Weights of a small GPT-style language model, trained from scratch on English Wikipedia.
Architecture: LayerNorm before each block, learned positions, biases, tied embeddings.
Training: a variant of Adam for these matrices, 260M tokens, 22107 steps.
MLP neurons of a small language model. Each row is named by its layer, matrix (up: input weights) and neuron, and shows model dimensions 0-127. Each number is 128 + 32 x the weight over its row's rms, rounded and kept within 0 to 255. Numbers have three digits each.
After each neuron's rows, "fires in" lists the words (lower case) most often at its 100 highest values on Wikipedia text that the model never trained on. A number after a token or word is its count.

L5.up534:131143126095101085132131145040158174098121204137173108159134163128124110188140118150080161115165122117167113118138071107097113067113142123096174141148131188168131142106155113124150171060185150146162038141132105147153118080120151091112086085117136176126130141185123105131141110194141124137088199172143138119117119191118169138071072122088154116166134152148115163098235156125111105131160
fires in: "length" 17, "candidate" 13, "date" 11, "goals" 9, "d" 4, "df" 4

L5.up566:129149164177153090085127126075041105115129139170088123120131077103070081118117083159155123159150093123126112099174134054117140126162143064144184221192109162173165126160112152131067138117116140131182139149081136128140092185108016094065123114097147092126129116123131136119122116140115122137129151106135099143106119099147168159181200127145081143133150171086155157117149148168147130163132
fires in: "northern" 17, "western" 14, "southern" 12, "eastern" 10, "carolina" 5, "northwestern" 4

L5.up29:195183183128134128074127088104120149105132086199225100147135156085103090188150104167140099096128182108175120149130132069098170177160132105110135124100115094124117122113151122189147176105106109148114111110148113180139143152163119166150088103077175147125136169163118150101114080128132123088110095115095098115140113156068140183127132164114078101153142161114177102139172211156112161171101
fires in: "there" 37, "then" 27, "them" 25, "therefore" 4

L6.up846:158126087154158113134145136122161095049150158082106138119136060169144155132086101098145150135107155154139168132110127088137133106088106144082151133131150121157191153146135106083127078110111109118205168152132204158142032138150086057115135141175137099166118087116145145135160064135125134092070135105158125109114118103156075144073144102180134117150111140109104116144117124158136144070188
fires in: "a" 73

L5.up648:225114130114129121071119151126171150135114147111085183144058147160145092070107111102132136090066123127096126130119070117134120137072160110141161121172088178162168153193147177078086148090095168156156188115124114130110130123086116070083133085157121072144128131179184123131130127142148144170081138107141117104104135111147142168096088196188142117174138118142148132151156145148129098081157
fires in: "his" 31, "this" 28, "her" 10, "from" 8

L5.up188:120167195116118062127132101141143170132141115129142089150179176132116080154198123161116160131153132145099090070102090122043154069130112168145156124113090172147111131122135126091156141131143142134109160088145129182118114078154109151103111181120183134145125090112137122154137159156134131176143143145124122151132150133084177153099108130069135096167156152104047179103121123119110170143090
fires in: "goals" 16, "pld" 13, "according" 8, "pos" 8, "candidate" 7, "apps" 5

L6.up552:147146153126176109207147104109104124129079087143112135159175174103107105197076090131071132105151103182129159129106137141087158162098133159114177120135098142154157163126097168128142112159073098150151166204132195143123157163144144120059171115114139147158095134145090102076117128117136154138161079131090099154113058168085077150139112135105112149143105209123162108142119123093114183092097
fires in: "they" 56, "any" 5, "annual" 4

L6.up185:140150115092174105136125122123114240140077119124093172154124147166135120146176129126123109092138162162096109135111076088089129158124247101161197151089133154176220096157126128091141126091144120080138166184181154133139127070105124075192101128124157125127123120135116122157139147169145110116097116105116144142137061164078140094145137122096039095151143127105146082166135103148128207148119
fires in: "an" 39, "any" 8, "rank" 6, "another" 5

L6.up635:133131137094151139104132184135084206130119128130167119114146148127118107105157088085131084076112116144152111101074144145098119122128213130156156103166100147179197133184045164135193121136133145165128101160182166141179090109055163112174149138143157099123144148122156167137129144128100120146135116172118131131122134122115126098171132171065093147090157114106126173098126088158078129169110
fires in: "an" 35, "any" 7, "place" 5, "player" 4, "renamed" 4

L5.up132:181149149128108115105137153138093123105146130195119127130104153108121147096134052098139124103142172104100133086118103135116116146158167135164163106141078187161141078191155094136150160059107118140162196122151172138197110106149104148157137167109185088134123160177153150130110119116110114154036132095112102113119100190142086105208089110141058162186100101103156128171163156098071160083099
fires in: "a" 16, "for" 12, "an" 10, "with" 9, "not" 4, "was" 4

L6.up653:103102137135111122093121174132159186134141160109116110114144111066082122172115110134146171080098128105139106145170088102151138140067167112174190145193131155173164136162119200089140132121161133168129157113151157149120104124163136045149113150139130095142128148120124140126111198165132096054135101119109098131117153145146060150170168102141082092135116066180145163117178134150074125109082
fires in: "the" 40, "according" 14, "a" 5, "as" 4

L5.up779:156112097199162138133123121110119133167103163148155177142089164136124102097121026095156111084127126101170145129082063074107104137093139157129186055149117155163113143179082093091121136043146127112171154151131180090133110095136162087112122128133139089119134173156147124117090141150153128092064118070084091179136159136111085199185109195193121170114147095148102129095144148117147165096181
fires in: "during" 17, "from" 15, "by" 8, "when" 6, "after" 6

L5.up432:140119138090134125142191158100128148089164184111131213111088120123084092145211111155119070110104130130134182143106123101128128147102135122134098140150093149121167076106135178117066149069148129111115121143188181116155108079165101118119107146134144121205116146141159135116134084165130166121154140130126124128141103182133136128110121083054136137186107110194102172109069140151075132041208
fires in: "was" 69, "life" 7, "elizabeth" 7, "early" 7

L6.up197:152141106114152112096129125128130167084115107166130146107112187165089095128176097128133085119072127145171073128111065154169094136087152140146171104074136123176162104192081201120099112099158106111124201175118111128144134098093133096097118106160162163150117183095080071160101150148161095130085108131108118094127136169143106199170085180112139046098087093124150114118159159161047137159127
fires in: "the" 48, "this" 10, "a" 10, "when" 6, "they" 4

L5.up50:097201100148084060159123112085109163145137119145133066106142149176100107098103147135083160121143156196108116065175120125086157117158077106113157097102160155137139112167094092114101090108113141130111104111102083112180136117114092069141163098124102140129112156132180131167080174199161107174107121153152091151105127123111135155091153197119159134123135181137083153152186179203126135111165
fires in: "m" 19, "km" 10, "pld" 7, "added" 6, "cm" 6, "candidate" 5

L5.up161:127179097189127100109161094110199139031113138111121134073100189132098112082108094087083158105113173151174193106080112123121131125089127216070120119073127123087107150201130113128096130110136081109152111134110122123134139158111111115152168111115092141149128191172189156153094114125118129153106150062170128087164147126114179131126086125101111119143112106093185132131107188126139099123136
fires in: "from" 24, "place" 15, "have" 9, "be" 9, "not" 8, "also" 4

L5.up607:137190127141131123096130155086106154128039099158125083103151242139143063148125091137136159111096106118154090155107121152121129175137088137083120102142106125115168123187122130108147091133121124126105167180186144197129117140135180119135133093105105134155120213150169126153189164123107124162171160133108097129127168118106163105083150134063137048128136142075106103109154133106104177154145
fires in: "then" 31, "them" 10, "place" 7, "there" 7, "annual" 4

L5.up388:160128140143095000170140133143098069079133135099115126129153120145173087130120141149128130125080114170073122148127133164124159093145180116134146111063092168158097104106156117141140148130072099154129148177180149128171078130091121153118146074138137144130100136157114178173122118131105159150151147138132080181135104165132156114165079119145121120172134159149105113198161123150151110122121
fires in: "can" 22, "would" 14, "will" 11, "could" 10, "may" 8

L5.up349:114123130149080099150133127121136160100129100135167122130094211130114148116151053082103090144139124126149126147076094125137114120081162164133088079132121144177105076098149148125119113136170153100092099131138060115148140093085115147135126137125159140152138203096180114147135169120097139136060177094070131137140130115154150127108099071069153155140102088172109172115157145150062140101180
fires in: "to" 12, "during" 10, "according" 10, "from" 7, "early" 6, "as" 6

L6.up249:157165111157072099124142112132088099143141099107202087134156151089050111105161111136116121068086104128107136143161159127091148142156120110085108088128090078136076131144164134117124154155093133158120144138151117133114129189098084103160170081093182150196147086136071124172192116112132104157102159094088104204146103118119110118177116135057122202108141145128111127166175116173123148092093
fires in: "western" 15, "northern" 13, "southern" 10, "eastern" 10, "carolina" 9, "northwestern" 5

L5.up654:161107132093124128137139156146100156127141161152145172139083071146103141230112100089139122125110155112150158131200066102131099166080148125154153119130107127152205075162158108128102076103138151143170126212104201099086056124143124129085130105123088091153131099107105153129145141123101120120042083091093123200137132107156134118144124119175073186160121094075161159146139175115151115132176
fires in: "a" 28, "as" 12, "usa" 8, "according" 5, "an" 4

L6.up484:142154104073123118155177133131083156135144053132125188105060165127096114105150071105109090126125114111115106105120094117108099112162175146113141137125160113145214147127141174180136100131162184094149109161160119124114112092088160096152202104095142135183177210128150121137073133173139075169102195156100135096126064182140085133172136123105037103149084131133152127140124129135082148135111
fires in: "an" 53, "renamed" 4, "or" 4

L6.up6:130101113135094124107157202107120095125097169196153124104081083150105148075105060113089082117097183155157113129144143123125131131130125169125138115159171116153111131173151116127094118146096101152130138148099132152160119176108103106052166116100089069122132144135151143102111193164090112152099172111162133113106137135132098132113195178107102166207085112059065119186177122148104195074150
fires in: "to" 23, "as" 22, "a" 10, "within" 7, "download" 4, "into" 4

L5.up536:194172123145158081065131121141144164132118128139096173129100153133172174135131119102129141146129184137117124059126098076139108078159083108101181135134175159118181165127165111098090145086113113128125102157118088189107080115156090046215098063181201081152151147091191151155074109200155129124131133062138094154145078145140091076097153161110112125137143149193118131147139103173111124129091
fires in: "of" 18, "heritage" 7, "him" 7, "his" 7, "her" 6, "l" 6

L5.up520:156156156093155125085149129094103123112089147188139119140166140094139058149152128127133089148108220110109125185113096100144097128118154128078163157191129132111149174155147188157155115106093136140140128158146180172179105121157151131151140107116146127137113146128083118125091130133091149153124184113137135143125098083130113077156089160173112083150116140096201153104175190138064149170086
fires in: "a" 53, "the" 10, "its" 4

L5.up797:155177173148080107147131157098119112106088151138107172123143127086125112097120102051128145108153120152132127078184154092133108108055153135166171167189087183100096118155099146102133174113139141181156178150186122131117048140148110162141136176137162063121105162102168153138131089122201126056081143096149059192118150135137179094155124103125135193150092145168148107112144132154115141131155
fires in: "to" 56, "hour" 4

L6.up844:152153143111152117126144128104108125111105188161124076096093138022206102175157145146136138147143104173202101146109172160141100134127102140058139120121072120161145172107136149088178148112077070099129151168119090130056101111136083147156188063146137144166121103126102143126151110164110060057115103084073157124112113220128126150118136110089094125178140122183121103163157168137048160130129
fires in: "western" 15, "northern" 13, "other" 13, "eastern" 11, "southern" 10, "northwestern" 5

L5.up721:126133126141194099159128112124114130080135134181130170138158158093135132158148151142120105107084130109150145152119121143120132110118142154181130081142076164122095098159094145125121136130050143136138116209130156110169106146048118096153202118146134143176144143084124174186131162157125119136160101087056131117119106114141094111143109152133164109153094095117165128178144158112165225140097
fires in: "s" 29, "is" 5, "was" 5, "sometimes" 4, "less" 4, "only" 4

L5.up771:158122083113178151130148154121099145073070139131128168134130163094108172166144056056141155099054155111138095163128086093134095143058190125094142128125103157148179138130124159105147143140106106139144127191143181113132110139109093138151146103114185133147131146118180126104129156123113109113123138090135135202117141088146060120154049171156108159120105063169164105145129144109073188108186
fires in: "s" 67, "the" 19, "its" 4